{
  "norm": "layernorm",
  "parallel_block": false,
  "max_steps": 5719
}
MLP neurons of a small language model. Each row is named by its layer, matrix (up: input weights; down: output weights) and neuron, and shows model dimensions 128-223. Each number is 200 + 40 x the weight over its row's rms, rounded and kept within 0 to 999.
After each neuron's rows, "fires on" lists the tokens most often at its 100 highest values on Wikipedia text that the model never trained on.

L3.up907,176,173,202,196,236,202,177,173,141,230,176,158,94,224,216,206,165,241,190,188,175,212,215,130,162,202,182,196,163,161,223,231,207,186,139,121,231,187,245,193,163,157,125,188,136,218,168,226,172,203,163,183,227,182,270,214,185,189,182,198,155,159,256,294,199,220,183,178,140,198,204,233,199,155,250,194,263,264,198,180,240,245,271,208,163,219,258,178,102,223,295,194,262,153,205,286
L3.down907,179,158,171,203,176,162,251,220,149,135,166,166,162,135,161,203,173,212,222,178,229,254,216,212,130,201,148,238,140,226,181,288,178,176,248,214,337,150,193,218,145,206,112,185,190,164,241,218,216,149,196,146,140,193,270,228,156,184,178,191,206,222,239,176,203,197,164,277,277,170,244,230,227,149,255,187,200,177,182,213,265,167,217,176,222,156,222,256,176,170,134,190,181,242,168,193
fires on: " in", " and", " pre", " to", " known", " en"

L3.up112,196,164,226,166,187,209,255,183,262,208,182,262,158,208,165,247,171,215,208,180,125,198,225,259,173,186,188,201,164,161,163,294,209,213,213,181,159,197,189,239,208,246,260,173,145,217,273,151,198,172,269,269,232,198,208,194,191,211,142,147,195,222,206,140,178,182,171,185,187,260,225,209,234,188,248,214,135,157,223,286,139,142,137,265,143,188,192,203,184,206,199,176,240,166,258,177
L3.down112,141,152,162,238,233,136,197,215,251,141,204,249,244,141,204,205,232,179,199,173,222,219,139,250,240,162,135,203,180,235,210,203,192,116,255,197,163,222,139,217,143,232,170,150,319,262,177,219,199,215,141,170,196,245,227,217,191,151,169,153,150,120,215,232,190,209,259,183,177,178,181,166,194,159,177,187,198,229,263,230,187,205,234,269,179,251,170,205,262,210,224,151,191,174,247,197
fires on: " and", " of", "/", " New"

L3.up13,168,204,221,278,233,166,189,179,172,175,142,225,148,215,147,246,225,194,225,227,192,214,147,176,139,216,239,193,236,246,227,130,194,262,219,149,133,123,200,205,256,254,205,234,254,202,235,127,166,262,242,264,182,207,184,217,225,265,163,226,174,189,206,228,244,170,158,126,187,193,229,100,241,183,195,220,170,219,172,218,175,242,170,253,205,172,197,224,189,191,260,307,247,145,197,274
L3.down13,203,174,230,233,190,265,215,261,205,269,236,253,241,219,139,212,167,193,195,202,214,227,172,247,181,182,226,204,200,196,135,213,87,151,191,153,164,197,238,164,140,166,187,185,189,212,228,237,276,163,221,141,192,211,182,170,210,233,267,235,241,218,240,262,200,83,214,158,202,210,171,147,182,229,236,169,229,174,187,196,182,178,192,179,228,156,193,105,216,75,184,233,242,248,188,143
fires on: "/", " or", ":", "Over", " over", " after"

L3.up572,212,185,159,140,231,193,231,235,156,215,186,151,167,197,153,181,253,235,145,232,197,219,188,149,237,228,280,250,291,258,184,220,172,202,160,163,224,177,192,119,217,173,263,268,168,193,285,209,185,227,158,104,196,140,216,224,206,243,156,194,116,193,252,278,164,211,207,162,276,251,236,199,178,156,197,194,304,242,203,248,259,246,243,188,179,171,224,221,206,211,159,185,138,152,198,241
L3.down572,256,217,277,252,220,187,204,160,209,186,235,215,221,142,230,188,181,203,289,145,209,150,250,138,219,233,229,260,201,258,146,220,217,140,154,203,210,273,207,192,212,180,240,147,127,197,144,240,201,155,184,149,207,201,133,186,297,192,204,175,174,257,223,198,211,221,191,177,99,214,224,230,214,218,200,175,150,252,139,249,171,168,202,123,195,181,208,157,184,193,229,250,157,206,165,183
fires on: " M", ".", "m", " H"

L3.up726,201,194,185,183,203,234,178,134,216,174,193,145,181,201,221,214,218,148,257,224,179,158,297,201,221,242,225,133,201,213,255,259,175,174,207,178,160,130,193,210,201,188,208,262,194,235,190,213,249,164,222,224,217,169,183,177,180,209,199,258,142,180,194,202,202,218,168,177,288,268,198,169,186,274,234,214,187,182,240,181,239,189,184,173,156,191,185,189,197,149,116,195,225,163,224,114
L3.down726,201,231,188,216,161,246,214,267,142,150,195,215,195,171,157,242,202,227,244,225,200,128,119,162,192,150,167,289,143,146,177,162,176,252,213,175,189,184,210,260,162,161,189,180,227,255,211,100,205,232,90,182,179,162,166,160,197,172,194,195,156,258,275,200,195,220,265,225,186,161,230,213,195,238,287,201,136,186,185,178,165,224,190,221,183,177,259,263,181,227,243,176,277,194,213,211
fires on: ".", ".\n", " of", ")."

L3.up931,195,175,137,172,146,107,234,244,174,128,231,267,180,232,169,171,124,201,231,208,224,130,233,234,164,175,150,217,176,220,187,237,236,163,171,175,155,200,238,203,178,313,205,195,173,159,235,227,228,222,208,154,242,183,224,135,182,168,176,187,213,214,165,193,146,217,234,175,195,194,196,221,204,263,225,194,227,186,195,195,275,126,184,211,132,195,231,231,173,179,164,229,280,166,249,200
L3.down931,246,231,218,186,153,203,260,211,221,199,241,214,122,250,274,159,169,238,162,226,260,102,278,213,241,279,117,169,242,210,203,282,205,206,175,216,231,156,171,151,235,229,169,143,237,174,280,169,198,169,197,110,194,164,249,244,107,230,258,220,179,193,218,271,182,180,185,173,107,260,190,194,179,237,199,222,243,192,173,178,248,203,227,180,194,194,196,184,160,240,300,177,239,198,159,246
fires on: " c", "c", " dec", " C", "ic", " ad"

L3.up863,203,160,161,192,229,227,147,244,241,129,252,209,242,220,199,154,165,172,205,199,185,198,185,245,161,203,235,189,197,237,216,260,239,161,252,203,129,206,215,183,193,193,221,192,191,252,214,178,250,281,144,183,189,184,230,190,204,252,215,145,272,281,165,236,285,198,255,205,247,238,212,175,197,228,219,259,155,163,233,217,180,181,207,143,144,186,240,189,216,233,192,203,148,206,138,199
L3.down863,141,244,135,236,178,144,221,181,275,173,187,236,193,220,163,178,242,152,207,146,233,263,225,185,207,161,99,167,250,216,173,237,191,106,229,184,159,236,246,189,205,211,201,253,260,157,262,185,238,260,177,192,171,170,230,209,184,214,213,198,178,237,272,268,149,184,179,271,173,242,209,169,190,225,178,157,216,139,179,208,248,201,185,165,203,147,233,221,159,221,224,122,159,233,120,139
fires on: " |", "″N", "4", "9", "0", "1"

L3.up312,162,253,136,192,211,258,226,259,227,177,194,152,198,167,188,170,211,197,265,196,185,232,244,186,148,153,209,95,171,246,186,229,162,217,237,196,172,181,201,217,116,191,185,278,209,189,223,132,199,172,193,172,173,213,167,209,184,155,183,228,255,170,217,174,175,226,284,155,219,179,228,129,211,207,203,193,182,136,238,187,275,258,213,217,242,204,260,158,159,157,253,209,205,220,219,184
L3.down312,236,175,224,135,160,258,152,310,189,195,207,209,200,275,245,198,102,197,198,198,164,183,197,168,225,172,297,160,148,303,215,204,206,238,192,218,162,200,189,188,228,164,167,232,181,233,171,151,194,235,216,196,203,134,204,187,225,286,219,189,265,133,214,226,137,226,251,177,212,180,211,209,276,229,182,195,200,188,166,190,203,117,172,132,281,174,183,185,228,176,243,195,145,166,133,217
fires on: ":", "3", "″N", "R", "M", "4"

L3.up258,217,168,178,197,295,230,167,137,290,172,173,100,225,222,161,262,248,177,67,168,175,166,234,227,208,146,140,153,105,159,152,201,217,261,205,282,200,181,216,234,172,137,179,237,273,166,200,239,281,202,198,238,179,247,155,210,245,164,213,253,195,250,217,190,157,196,184,250,146,199,176,219,171,249,220,238,228,216,178,138,118,171,186,198,218,177,198,216,164,261,215,190,204,137,198,225
L3.down258,196,264,144,199,232,173,186,150,229,207,287,203,248,168,175,208,174,210,210,279,205,96,210,238,197,199,195,260,308,166,179,277,222,155,166,251,239,200,226,207,250,163,159,132,269,239,209,157,176,149,240,147,231,220,154,196,160,160,170,137,167,192,175,180,150,191,180,241,263,164,210,167,190,157,139,193,238,176,214,190,155,179,237,200,198,125,189,200,225,223,193,263,296,208,187,165
fires on: " and", "-f", "othe", "-b"

L3.up349,185,187,180,123,137,148,224,212,172,184,165,230,271,180,228,226,184,141,251,223,176,163,207,188,187,184,230,170,231,285,179,182,195,192,192,284,214,275,258,116,179,194,208,221,200,226,234,207,244,216,125,156,121,190,156,219,172,187,197,175,225,198,213,258,264,221,169,171,198,131,114,177,139,167,216,212,267,217,184,191,188,178,211,166,230,286,174,231,129,263,231,265,177,180,276,259
L3.down349,233,154,159,241,228,216,176,204,199,147,235,172,159,232,230,110,220,140,192,119,190,175,152,166,238,224,191,186,203,233,247,211,164,196,212,204,78,197,150,136,241,162,213,181,208,281,163,266,199,185,182,255,165,260,277,127,195,197,242,271,163,176,203,168,244,245,222,229,199,203,283,195,202,183,168,155,202,269,262,177,198,204,205,205,200,192,183,135,155,157,220,251,198,274,144,157
fires on: "p", "c", " to", "m", "h", "l"

L3.up6,171,255,216,177,197,298,208,209,185,173,145,164,276,245,233,176,154,157,225,207,141,164,159,195,182,151,175,167,226,221,209,302,146,188,220,155,214,225,226,202,241,114,126,182,180,177,222,235,225,144,179,188,243,152,212,151,244,189,229,116,192,271,211,168,206,201,167,265,171,192,225,162,250,202,190,246,234,219,242,203,291,254,163,178,183,234,243,167,252,147,192,248,212,214,226,230
L3.down6,232,145,229,185,277,213,231,87,214,250,169,124,145,206,183,141,235,239,196,183,251,144,268,137,240,190,140,216,160,139,248,217,258,272,186,200,145,202,136,220,182,244,254,260,216,234,189,287,192,229,278,188,183,245,200,295,222,180,235,236,172,251,190,177,175,293,235,179,182,188,192,239,165,154,178,233,251,167,184,179,168,229,214,224,235,188,208,216,227,191,299,193,190,141,171,203
fires on: " to", " and", " could", " had", "),", " would"

L3.up800,218,184,192,182,234,226,189,221,173,209,243,235,198,186,235,151,177,172,183,132,215,160,127,108,189,185,160,237,242,221,205,220,208,258,224,195,176,164,216,168,171,205,203,192,228,240,136,210,233,212,246,134,207,166,277,199,226,196,191,169,213,219,307,193,251,229,229,270,180,200,183,227,178,143,132,146,205,207,134,227,166,166,243,142,206,181,164,192,233,181,212,285,146,212,211,185
L3.down800,216,207,203,124,228,226,249,185,202,255,180,204,252,229,142,200,240,197,204,200,178,190,230,166,159,143,197,231,254,157,217,255,91,171,197,204,132,220,132,250,204,290,171,252,206,233,187,185,162,197,264,232,214,208,188,199,179,217,245,208,215,180,211,277,219,236,174,237,169,207,211,143,202,244,209,106,192,245,230,127,233,161,185,193,180,204,257,155,295,141,204,225,222,203,223,200
fires on: " it", " as", " film", " \"", " song", " is"

L3.up195,163,240,167,176,266,163,277,220,195,243,185,211,230,207,196,266,156,136,217,181,168,229,223,193,212,204,271,173,198,190,131,183,233,263,191,190,170,199,176,215,173,178,172,251,198,188,203,198,164,159,206,197,222,162,164,146,186,186,299,138,227,73,139,202,189,218,164,198,240,186,156,244,211,174,176,253,192,175,219,211,150,180,223,167,195,222,172,172,156,212,235,249,212,243,81,243
L3.down195,168,140,226,241,251,178,243,238,286,156,242,240,256,196,269,105,260,145,228,205,210,120,155,184,156,156,186,171,221,172,221,243,230,137,180,150,244,151,170,256,164,174,149,176,212,173,237,175,173,213,181,240,222,202,188,215,198,163,145,249,185,207,207,200,183,151,205,206,170,182,204,187,247,157,232,223,198,162,244,197,168,149,189,245,247,230,146,215,163,172,172,270,264,220,229,204
fires on: " to", "l", " role", "or", "c"

L3.up298,227,191,206,192,223,209,160,210,243,174,182,126,236,208,238,263,123,247,223,199,139,239,205,229,168,189,203,167,166,172,179,162,153,226,207,151,143,171,206,209,187,190,174,213,209,260,219,239,240,207,237,216,99,182,223,218,204,232,201,230,299,143,132,156,202,260,213,175,178,217,134,70,184,235,189,232,247,251,223,198,214,192,211,276,201,298,273,257,205,241,182,260,82,229,245,223
L3.down298,249,193,166,208,223,254,228,199,183,190,218,190,196,246,208,231,190,180,207,235,251,197,140,191,191,151,208,293,170,196,269,162,189,266,211,237,103,233,235,191,239,161,115,187,166,173,209,171,228,181,142,188,196,159,108,219,216,141,202,232,99,203,243,233,188,256,244,168,245,146,150,87,186,196,240,190,234,278,133,253,167,174,169,265,190,229,162,216,243,231,177,170,202,184,199,157
fires on: "p", "g", "l", " to"

L3.up995,170,188,148,129,206,223,325,138,123,174,107,219,227,232,236,203,263,237,181,211,188,137,197,194,203,223,197,206,220,247,222,230,199,218,191,177,235,169,238,134,214,260,201,219,202,227,211,165,184,182,231,244,223,208,206,193,206,220,240,181,153,231,218,166,133,225,131,291,188,306,216,242,278,108,103,136,220,175,202,218,254,202,209,246,222,172,215,159,192,163,252,218,184,165,101,190
L3.down995,301,232,260,192,134,169,246,183,156,193,127,146,196,219,209,200,178,185,153,213,233,202,194,258,232,250,170,257,240,297,190,221,260,200,203,253,107,241,113,181,169,180,169,210,128,206,212,222,172,150,275,218,173,177,136,165,259,195,286,303,251,156,254,179,278,262,210,203,159,202,216,218,189,210,177,217,200,196,178,160,223,221,222,145,185,178,210,238,202,251,137,214,226,188,171,212
fires on: " known", " such", " Website", " www"

L3.up455,148,202,275,168,184,202,92,221,225,216,184,225,254,183,192,192,122,171,230,127,133,176,211,264,237,244,136,186,179,235,202,201,185,181,196,211,250,172,221,196,226,187,197,209,187,159,186,181,192,232,259,220,268,196,188,164,205,154,189,218,154,195,211,290,249,191,187,224,154,247,157,201,223,205,208,242,275,312,260,170,141,169,184,193,170,164,228,145,212,187,223,191,279,227,209,232
L3.down455,211,203,197,165,200,229,122,161,211,231,181,100,168,155,196,176,153,115,157,224,235,224,167,188,210,274,315,196,200,130,223,227,243,122,172,224,219,242,171,182,141,196,167,211,147,252,275,175,164,213,228,177,169,196,177,183,167,161,206,202,225,156,163,226,256,190,258,170,257,185,209,216,170,203,125,158,211,134,233,151,199,175,234,204,196,258,188,245,254,217,201,156,184,217,197,226
fires on: "-", "-f", "0", "c", "-re"

L3.up1013,145,197,193,227,213,150,287,138,257,198,200,198,174,230,222,202,219,165,217,156,218,211,259,172,106,167,229,173,238,218,175,217,234,186,196,161,185,213,259,172,229,249,208,237,205,217,208,240,191,171,256,209,269,223,116,258,181,193,190,205,137,181,180,202,262,209,195,226,265,254,165,226,142,204,191,54,166,237,160,154,196,275,220,231,176,214,179,265,283,213,219,227,229,273,214,154
L3.down1013,286,210,195,164,215,156,172,311,182,226,207,214,263,171,203,235,133,200,170,278,181,202,187,167,221,167,162,208,192,172,161,149,167,232,149,177,243,203,187,166,199,126,153,211,176,211,203,231,214,170,127,134,188,285,199,223,195,231,263,201,117,199,262,258,185,236,203,265,210,165,184,224,253,196,178,211,215,192,211,261,191,213,157,216,175,183,157,137,194,154,224,185,156,173,247,180
fires on: "ar", " of", " son", " daughter"

L3.up644,183,218,288,161,237,237,224,163,194,194,156,193,177,213,130,268,156,254,173,184,212,204,165,199,196,197,216,185,165,197,222,265,114,243,231,164,210,188,201,209,142,239,153,186,221,265,209,220,168,205,233,194,220,188,195,275,173,148,167,177,288,150,154,197,219,179,256,217,181,165,191,207,270,204,244,177,279,181,234,158,267,188,192,185,177,215,218,224,125,141,165,243,307,199,215,263
L3.down644,210,140,152,232,186,276,182,220,220,182,177,220,245,191,221,193,186,197,173,217,154,217,223,228,288,164,298,242,207,132,264,223,212,200,152,244,138,304,206,166,248,262,201,162,255,140,183,174,214,228,133,194,132,219,217,196,120,202,245,155,143,186,241,181,212,233,200,226,131,141,189,248,135,193,219,225,171,234,243,239,128,169,262,214,171,170,178,189,233,253,192,239,191,220,109,150
fires on: " for", " an", "ens", "ik", "yn"

L3.up944,249,179,203,261,264,171,190,222,161,103,185,228,181,193,158,206,172,190,190,233,264,176,177,183,157,187,188,173,185,157,337,181,231,285,156,188,200,159,285,217,136,164,208,294,193,160,209,202,180,152,184,212,237,207,323,272,104,184,174,207,228,237,253,152,202,184,238,232,138,202,118,179,116,202,199,208,286,145,210,232,205,200,307,159,200,216,242,185,207,185,170,196,138,155,172,152
L3.down944,244,180,215,205,144,171,254,176,248,196,200,190,122,222,282,210,229,243,167,159,210,176,237,235,161,236,249,134,132,153,179,164,177,300,151,256,191,227,170,203,197,171,142,125,194,268,185,156,196,93,234,204,226,176,247,203,185,185,234,198,108,214,239,266,230,244,169,211,177,187,100,238,104,238,256,117,205,213,242,153,223,207,190,177,144,137,210,185,211,189,191,188,188,218,181,207
fires on: " not", " are", " L", " has", " is", " been"

L3.up841,210,229,167,215,205,186,128,117,237,268,176,236,243,257,179,258,221,253,192,177,257,193,171,216,188,162,234,241,314,129,70,202,252,146,219,187,198,173,183,200,203,234,213,198,209,123,198,221,165,169,208,182,197,257,195,253,210,190,242,222,213,283,263,187,192,188,273,162,172,210,254,215,219,170,189,188,180,110,172,220,180,253,133,150,178,233,201,137,216,191,228,162,184,232,175,164
L3.down841,184,144,245,241,226,149,176,314,152,150,213,175,240,224,154,184,170,245,136,176,259,277,210,157,179,230,233,189,172,163,186,215,228,209,239,211,229,105,155,228,223,181,203,210,176,228,200,216,158,234,204,202,223,134,239,189,155,177,195,137,213,172,167,257,182,195,245,145,176,272,241,136,88,211,265,154,175,229,174,216,234,176,221,197,214,191,281,170,143,240,229,218,149,194,181,189
fires on: " all", "all", " both"

L3.up653,235,217,228,132,183,215,196,198,188,142,266,170,123,221,193,170,154,155,188,130,126,191,270,246,212,239,205,169,188,177,112,228,241,207,256,188,183,282,190,213,211,124,207,193,232,217,257,178,211,197,149,218,198,285,150,129,232,260,209,192,170,293,190,243,223,185,192,167,168,243,204,215,183,182,234,257,243,260,146,191,213,178,213,212,202,163,213,182,130,170,176,187,130,195,225,178
L3.down653,189,167,214,116,215,142,195,158,164,198,283,180,253,147,253,217,230,251,220,218,207,174,203,235,234,128,143,220,180,204,148,136,181,154,148,187,189,221,153,198,285,181,161,263,210,131,192,164,238,150,228,220,166,201,169,266,118,172,170,177,136,259,206,243,263,195,196,278,230,289,240,224,218,187,214,191,153,226,197,238,179,178,188,175,256,249,141,245,157,225,165,171,229,188,198,226
fires on: "ig", "."

L3.up631,197,236,150,203,238,165,236,203,196,145,213,236,197,177,181,137,152,253,196,230,215,57,258,206,145,180,244,190,217,245,161,184,231,192,245,276,199,223,169,150,155,243,192,89,258,230,145,210,198,98,229,209,175,187,248,233,216,219,175,209,219,162,219,211,238,221,215,89,206,235,221,225,186,204,221,183,201,259,255,293,221,231,276,260,182,203,190,113,159,168,249,232,214,203,138,224
L3.down631,195,278,272,196,174,239,194,247,251,219,215,202,247,219,252,170,204,170,205,221,198,244,168,211,142,98,264,272,143,234,267,171,169,193,112,179,190,198,211,162,179,145,194,221,213,107,198,202,222,307,207,170,175,186,245,206,250,242,185,197,227,193,142,172,173,175,196,192,182,181,171,217,269,144,206,167,126,250,241,120,210,203,150,232,127,176,186,203,178,216,119,246,238,180,245,201
fires on: "1", " W", " sm", " Kr"

L3.up766,195,156,193,99,315,183,196,199,169,165,228,186,146,122,220,235,201,175,215,238,149,137,147,213,198,162,229,173,204,260,207,232,264,237,160,164,204,206,242,224,178,220,273,248,131,190,163,169,279,201,219,245,184,212,148,239,191,207,209,226,242,212,201,193,160,233,189,141,205,206,235,152,174,161,173,213,159,238,233,213,175,177,195,110,251,202,218,248,197,108,155,131,150,133,214,230
L3.down766,204,175,197,248,219,188,176,262,277,212,222,215,236,241,209,251,193,192,252,147,190,158,250,221,179,192,192,235,222,191,259,225,211,177,180,187,178,168,161,214,218,175,212,218,206,214,216,206,168,164,245,285,238,171,212,164,183,160,189,159,237,175,210,202,167,180,185,224,207,189,131,143,142,189,229,213,166,135,168,175,257,238,198,220,124,291,231,201,153,253,241,149,201,193,199,258
fires on: "m", "b", "p", "f", "em", "n"

L3.up419,183,132,188,281,203,155,221,196,243,207,199,238,162,163,173,214,229,205,150,274,202,205,178,226,142,161,262,213,218,253,233,219,207,228,191,187,172,212,151,162,219,202,205,169,179,198,183,261,248,144,232,163,165,206,180,159,238,135,226,149,264,134,196,208,229,257,263,173,181,273,183,269,205,203,182,193,186,177,187,197,195,283,202,177,206,146,235,300,73,181,233,203,239,221,114,145
L3.down419,282,241,197,243,202,229,137,210,217,248,243,244,258,209,234,213,213,187,167,203,191,199,205,157,243,196,198,304,201,242,189,225,184,218,189,167,217,224,199,205,219,229,267,206,117,161,165,183,223,221,265,182,191,198,216,107,189,98,218,249,179,242,239,230,206,227,199,154,189,208,243,222,238,267,173,184,177,252,236,159,248,171,181,151,135,220,233,263,169,223,133,277,276,198,212,243
fires on: " C", "-", " P", " D", "c", "-d"

L3.up989,107,161,186,213,193,200,134,160,212,190,145,228,219,189,177,171,226,244,211,265,166,211,195,158,261,227,198,191,265,289,196,175,230,184,276,165,188,146,274,201,195,183,244,151,247,234,210,217,236,223,151,243,133,192,261,140,231,229,216,146,149,164,196,259,187,149,247,176,254,201,182,170,220,142,196,204,232,181,192,172,179,177,311,281,245,244,214,193,150,231,206,220,170,174,145,219
L3.down989,241,193,249,183,192,193,210,237,202,199,195,208,193,170,194,217,228,155,217,182,227,216,264,173,239,213,160,244,211,191,286,209,263,190,198,244,252,237,253,243,190,262,293,131,227,169,211,178,209,208,260,189,213,188,171,202,182,259,220,169,165,172,203,233,235,239,205,210,149,218,209,196,210,175,212,155,179,190,197,165,190,118,252,185,208,274,192,152,248,261,221,218,262,156,238,165
fires on: " of", " de", " in", "Career", " |\n", " for"

L3.up98,245,176,291,156,254,167,186,183,287,182,215,224,270,309,292,215,114,202,233,206,120,189,173,234,231,175,217,129,229,135,206,120,167,247,255,291,226,186,278,191,191,244,234,248,194,245,183,187,225,147,168,235,193,170,297,235,241,199,135,249,240,238,197,209,214,235,164,222,244,170,235,208,187,203,198,171,203,172,178,223,161,192,179,129,192,181,132,177,232,199,194,221,179,202,266,171
L3.down98,213,230,225,188,186,264,233,233,225,246,203,203,87,240,247,203,248,84,176,220,117,153,288,169,140,248,191,210,223,223,244,215,176,179,279,230,262,232,88,203,256,273,222,169,174,173,233,232,249,162,288,226,179,200,249,160,141,200,167,220,287,202,150,213,196,235,201,218,231,217,331,243,250,239,183,251,217,215,182,152,249,160,223,179,202,207,215,217,200,193,210,199,196,220,188,172
fires on: " was", " are", " both", ":", " is", " were"